python train.py --n_kv_head=7 --d_mlp=1216 --rope_fraction=1.0 --qk_norm=false --init_std_qkv=0.0252 --lr_mult_qkv=0.4 --beta2=0.95 --lr_head=0.0052 --decay_fraction=0.608 --final_lr_fraction=0.1 --batch_tokens=32768 --dataset="wikipedia_en"
MLP neurons of a small language model. Each row is named by its layer, matrix (down: output weights) and neuron, and shows model dimensions 0-255. Each number is 500 + 25 x the weight over its row's rms, rounded and kept within 0 to 999. Numbers have three digits each. A neuron's up and down rows have the sign that makes its largest values positive.
After each neuron's rows, "fires before" lists the tokens most often just after its 100 highest values on Wikipedia text that the model never trained on.

L4.down1044:490480485477540464472515464523515564481502524531457513515484549473509523524533488461512467536432473532537550508502476471521476481528524492520518461456484506489478496516544474516504470503501493483520499499456498526540495478492518578519515503523499506492553490526541460501495476510492525495534490442498493510505511505505504505480471525535474515509516522466495460527482517496490520452469527491510525483487497500481496514459540466481466448520516486505512519508517511455497489510496529490475486463497452503502497513475482503501505489476471494499499467501470518526532513482479553515501522473506503534545489553516495527479531495528526524527487511503463495515477454497482498525506490493478489531504474486433483497489499543516513479507506523511512480469499491452529438487473459
fires before: "\n", "|", "-"

L2.down300:481497501493483454550485468531489484522463530525500511519508528546496509529538500493513454460511498482486486497454479469520483481525526469478527535478531553533483458531521475547544511509500453516449569508500505481513488506504489497472515509480541497545503490527535558514509504474517497440532496500487460490509496501473493472482519505542476490519517526488521463522485525518535524489509497532495502463527540502505513487475485486477483495514495508446460469548493499490532512489524516491521496523485505480474508497530519507468500505473498517489492515525475448489438497536528488503517546507534478512483500505537500502525538494496496438458516497492502448527492493480501477508487467521469588464461522541525490485491498503534491469538511485445510501518443472508517447430501522
fires before: " not", " in", " at", " on", " by", " a"

L6.down937:481537531479538494503493522523484508457492472474528492515494509487509529477490495512519524517477501471524503475531515477509528525522504484509481486532505589514517499497516485477484511514511507507528518480519499512523536497515553525495517514465496525478501495479509463487516493457510481482502522496487468475492460543501516506474500514519529443472471491467472510483490530511467500531459510487475484489537491508452474497484525458508513499510506508511512540466511485534499545517479514458538514438497504498490530503517519513510562538456502495487461529473492514455484510503514482476505482527547471500513476519508472452494469487527496522514487504502494523472487499495501483496537497487505502461525513494471556540502550479473526495502514506517470540494471493495493464496502551
fires before: " |", "|", "-"

L8.down654:498474500488500466513539482477456475488503489493525490489493506472518485506523495443530521463526484525500525489517515484471493526500463467484491498456492538495506553475504524470501490508441526483481520496553544518487494490474450492499538509547484479523534537532478499483505484498490514517524490503511466504496494530497450497518500535462506472507497483496479483506443502508555475537471497500510481486452539510492487502512561459508507493476527491512469476497543525502532506470514538533452473520518475527521471484491497492458546459558534471484533548477521515468504546540516507509507532470548492500532526487496507513542464469476483509510538483508499491490481528441503511484485481465472446527476464476550475489493478471501461489511502533490533563517466539504500510481502474
fires before: " |", " –", "\n"

L4.down589:483492487504481507474538493488472494489494486525527518537522506433528494436517505521528515484459526504470499475501437488564497530493517492471497511526491489536517494520513505530559498533552431509474470494481501471559507543502500531490505567483505522524484481483537506486518451487513532505511499459456497498508511519517515499513467508504555502472496507452527501472484496473506464520482482497523464506437512485541535519497543504475492461468446480503538504524477530521486523521504518461517457501531490517492478538488496505497486459482507508441477512472501509525491462494500472508473454498492460501469516487524504509489493461482509524506498472529508484492535498482531489465509471490483527483498489508479498508474510495501486534494490530480464519498515546514473523483471479
fires before: "\n"

L6.down1033:500503485535485510495499517456493520536524471509550478496503486509508523478506470500488517454497505505527494525462515522508502505523499504510511497496524539494530517497499507516483466528461529480501506501543508437523533480515502517480473481545518567509496476521510525478500535500503481516504493492482519473465508491538507546500546471516540515467508440522484504478521521525480490501499539511538487453507461549470524476552464505512477475494483523525467513451483491494527519496513490551521480510449486440476532500489533477500461514528471476463554520511539498520504485444492486550506518512507508515515501470499499547513525494526499502484526529529534478485529511463529496485509487505481509491518459483500483509471510548514476535494515533509518529507495496526553524492488499
fires before: "\n"

L8.down708:551513484511467480451528498493559473513521530500512551507469530508501432513476494520549475480494510501466513467483522457513495559512510524482470537469515552478497550478496531500499495457453499497536484500458475477540473501527448490538519520495459498461501487506504492512537473550543506531512521470501484457511518494513524505490528514503496493491486507476502536485506492501482473502506501471475480464479501480529520501541511497510496500510498469504547507494505500475445530495479458514494526540500521506484473507470532511494533506496541511530485533537477508476528530558508513489499473488527519478495524506543503443529491484442482487517513503488490502522510506494530472523524492510506461508501496562487527508524514495542491538509465510491481500515497505509510481496537506
fires before: "\n", " and", " |", ";", ".", " by"

L6.down912:498506492504487484491540509501487457469498512532523514530520528455520495522495511483474493505436482480527499491524540505505506524468481536459499441538431514528478533498513512509509461498471471511495477496460511511534484486480489549521521490489476529534470488458500477487497498478524496514504532446483520506535496469540479507494519516481499516513495479501495498525437496476451526501486487519505488441501555505491503505498519545500502451519531493517526522498528528467499482489425516485502464449530510508476506511504501457485532515531534531493526493495543481480485479458441513483495488473526506451472498532502501518531503501498517512462476530511466488512465481537530507512487471490491504518519510485504474469529495514432540505498536494541527494499484509531508530487494501
fires before: "\n", " "

L6.down460:513492504516529481475518499454495523500495516503513494509511473523504476505501517498504431478495525525469506561491481533496501508513474513464483483504513539477510522511510500527504514476510536515461511461496451515554494469482516508447480516530482479494480487480527578483486486487529487479507496531521525509519489495487529502489479459451506512524487502521509535514509504509447519488497528481479532476481491547490519533504529516479459577550506485521488516557470501534493495524481523520469459472525571515495522489538493514489535515493473508476474487484563546491531506510475512526451531495492503501457489496531518512523482473485520480511504520477539471532492487547444506482445548482437559485537542469510483521538485544489515525512506509505509504515495475476480476484524514
fires before: " ==", " and", "==", " life", "\n", " life=="

L6.down902:516491478535521544473493469512523481478522500503491560546503552501446511494474479511534488510484538531510464517530499467478483508521497498475508489495506460508491523464517527475552540517448429537507496525464519482488496426509524489498497498535538531503467537463495475492482479510490467501508533519514514524499509497524460496482505488481523500499518504483507495513527511516499525489485481513475512534534495500490465467489511513442528503489522483469493485488506539510485487483515523484501482538441466485507524511503493418496515515538521495519507501481542539489480486485456480517508486501491488487424499471469500500474495506499491515467502509486499504513494519518514502461501495424514516484497475450483537467540560512497530494502464487520528473502511468552495515455491510
fires before: " |", " of"

L8.down469:553485469552547468537499546489471526487513483521524496534527462484471543483506506516496490509523456489494515527473486482491475516526491483470493453527482494550517513451539479529485490494508502487473506527499510505479553476476492497455571490449512462512530451510483504540545536485499465535459523498499471501509477491498493486467513494472518521497489535506485464465486494533507565500518497510531505467479502487488505456507464510492502440471491441490527504505493510494534475515511514507540484526510499533530466459479486538542482475523496476507482480528514525527489460460523504533498501487566509475515476457499501525498455510514550520499482485503493515521497475533501475470493496478541457505478550546494530527491501512507491503530496516515494481533472504492503533555495476
fires before: " 14", " 12", " 15", " 13", " 18"

L6.down1065:495476455489496459516532491519481500493478470517550529457478521519517519543523494490548486460492497513509410526481495511519493504493464506519539485486486551506516502532505505541506487512507502473466493461529527499557491485497488504507471500493522524509462513474535462476480468522515477448490484471478507462480471494484489491518518491500512475524489478498484444501506484465473485474522509522528486518491530535510480529508500505497512496509503479461506511449482490455535524580498472533482511507495505482483468488536523468537473482494486460523547472490476507508551503493486504544454510478480509524514474544486511508514500473495523492510510481478485472466452495549499529516540462486478543515520511470533467524486474515528492506509500552451512461491495485529507530453508487
fires before: "\n"

L4.down494:438466498508500484493471475492498501534518476482567545498495534478537488475508487486507524472503520526497527512473502528512488468504513409440558507496519530557536513505470482520533467508524496489484555478494529532502488499499479561494496463515515501448513486504485469482513460500445504516543507499492489512469508486535487509494494501463544509530520494494512550483490488475532506523456529525518496524494524498517490506509512442543519471466508512469475509474483510495513527485506494485465479556514515500488512483484506471503499504491509515487476460471527486466528490484467495516489463485505566486546499486505500540486455475494543476539477502476506503512507526510520499470484502508486527532488475502517481509510469519503495522516496530527517489505472499518524520493497484
fires before: "\n"

L2.down91:520520484485511492518473491496504515524508530514443511534475446522483482516494485511502526487504512547515504497474523517464496510491491487501498511502534551501526488487494504507528520449521510510541533494537518564512564509503519480503461536512510515490425479544499620500536509479500481492509494462494458505467484474524503474500446520527495436501513543509498501516521549531534491514465473519519489449552530493556523520506507535510462494468527514492476519498488495470475488501495502525488514502527476472512547480536480485536527485478483513471508526471479508514512480529506502494495469472503484513525511499498489493505500523504483556515433490502527510477490543498541504541522548501515499512502545487468515510529498471539466514489481537468508499482505471470487476468490532
fires before: "/s)", " (", " m", " |", " (−", " place"

L4.down175:500577494481483501523454512494439486479465519548532471475498520514488481527472540509525511512469485530470536506502481500497553321485538481518510474507513473506508513513471495516520553506484516467524544493471489522484480520458499548487482517524531495485530507499532553497525555476519498489528502525498467516512505516511500519504536502479521520502527472504490509513522490498519517480471500500520490539452508524496484532477472477455484520461468536489444511508510520534513478503522491488515552470536498541543529464500542526501499481510515504496470486465507513457524494479487496491480466516515525472490478515502496467484479505506508509475513486497540493530489544529515429491473548507509509499515533516518484493506509472524515496505495476498488467528483479553476473494501493
fires before: " the", " a"

L4.down1083:520514513488532458495527469488512460524502500505464504522507516485523535445520464512476556475456496501454523505549506511530479519517521476478552471500514606468516493484501512460499525459496530457532518483531487480513483530476512466533492486494494512478502510491493458493531474478533557519470487497480497528515511551509498525531500508464465508521459448500562514508479475500541489516508522503544531466512477502483511483491542453496502493509493488462514519446520501540496504511480518496454489485475496460508457495500518491510517521516453518467484531496487488448506511525528458513443477502522477475478497469509481498518461489500492508491516516463467495486489475484490501478498506514506485528464515521523479482485482494519475487528505515503493518528500516508487490510492548
fires before: " |", ";"

L4.down1041:466500479519527577490477493509528525503453487582476517535521511544453516574459484515509481473526521539467467535474459518516542502480522548478472476494518494495473490484495515510482528484491498514506508526528479494502523477557518501500460494479449482475511457465512528473479490493503471482520479465503482505456486480492473480455499503545488518463537506482496524481514477469469513539513510471500492489490460482492487483505503490523530524504477493511512521520480506492467506450480479479512495540456532470473489486508497491527517506475487530537488447501516474578527514504481529484515502501500542514539490514507501483496513491483531551505485496502490480541511513471503513534518483496479486548482468521448491528529506523538506529503537549464525453525541520482522467474483490
fires before: "\n", " |", " m", "1", "4"

L6.down856:527482444495514496455510496485474524514463505526500484512493491509511516512522478484560507489486499484511512525553516545539499514474477508518503515486501561472502492519510505544486487498505506526491474452501516527463469477498506457489476563515493508461538475483501505545508497503486487500460521485485522486541506503476511523475495460461481519527495548512473478477498501497492502494491529512518535508509526516503522496464483513466490468503516528481438521521467501475476463532484496498441486497506516512452525488496498541494554452517498474505522513540548478470525498490505519496496497447514496475518471544536483541526506527509475486509508500473506455474500472497516507477475492527511515515531485492471509507524509544517555520512513518469496534492495479523555513512504487
fires before: "\n", "==", " ==", " of"

L8.down1107:502521473521467458518516537504511499494526503529552505503489526520516505535469497512540514486497477509493513539555503472461471464508526522506485509480482509450493500450513499506515472509493473495518537518502465528507546479477535490518508497526501465506527517484519623476514489467493457457486492521499475518519446461497518463481526537498491485546471521516560480505501551485473494465536520521463517471507539477486496500483535561490486482487521492482457529512519509501488488495463497493536505487514518509479449497505462463504524483525532524517565490491513515479516462453500498510533454483483495480495510487487466528541475553506498505474495489525518504515512520488549505485482513525484540505486555545496473488570540432502516484506488505556502438499504478511518489485521516
fires before: " of", " by", " in", " on", " to"

L2.down350:530516509453519496495511498468534464487470516486473498494527495496475501484505489482475460514504516509482483530517468514529449436472464492491501465544498438483447486443500530499520479505511444474551548534492478475496474564501454491492508503519479448504483498511509507498491508515503476468520503537531475477510497480512482482491555492513492564533561543481501523473503507493560466489482487490515540506477494480482534519487492547496502484485512512530496476468485484521517483516490494519469471466523484460488457493495482457499515475515513512489529509486478510493471526506519552545490475524506480517520494467509520464508503493515507519461497521535475504527514488509472518525507524490521513458541550470482446476552500524467513460492488530483456499454495460502460520494521473
fires before: " the", " MS"

L8.down62:535474531523523491541478543472517472499500516546504507511511529529492495504526490476511530505500516502466474517512488472493496494535491485534523492477485500503562495533481508535488505480520471533504479528517497526557506509510529517498510539496507478457508509472521556439518558512520477532487494484502495508520482504496512509475516515473524515524522467467486503490493512469540525546475502515503526536486464534498490496488458502506516517491474502488503494482485483495483493511522521517497514499433505535500482491551541506468525483476526498488496526542531541449494506492467513468475516473543471465511470498499514500494488532517540572456517568472515482479462499504496464478481503474506494481514533511511468516537503511505482462514496514522536497525533500523525443464484472
fires before: " that", " she", " to", " he", " of", " a"

L6.down74:521515496482506535496491531472536486455503492453523459497522528464506507496476485421518545513467461515485508473548497474450497445460495455483460463470497520470494494518559490477488513503479503501488504477525500518479567512531461538486525513491498484511518476499483446464500474452524467434507519516500486489501493497537497504518499508479508504498467490450473523526496496481501477473493458521499491493491498514508477545495481493549476535502484481493551488454480509537506460457461482515518479502481474499495504501529496499521515506499473465505472487498466470474536499426493497499464483431505481509473466553562516501531522527512452507478515493562512478500508525493521472476500503481468523459467506513486533490489473448518509524521491520488456479574500497533502496477524495
fires before: " |", " U", " L", " W"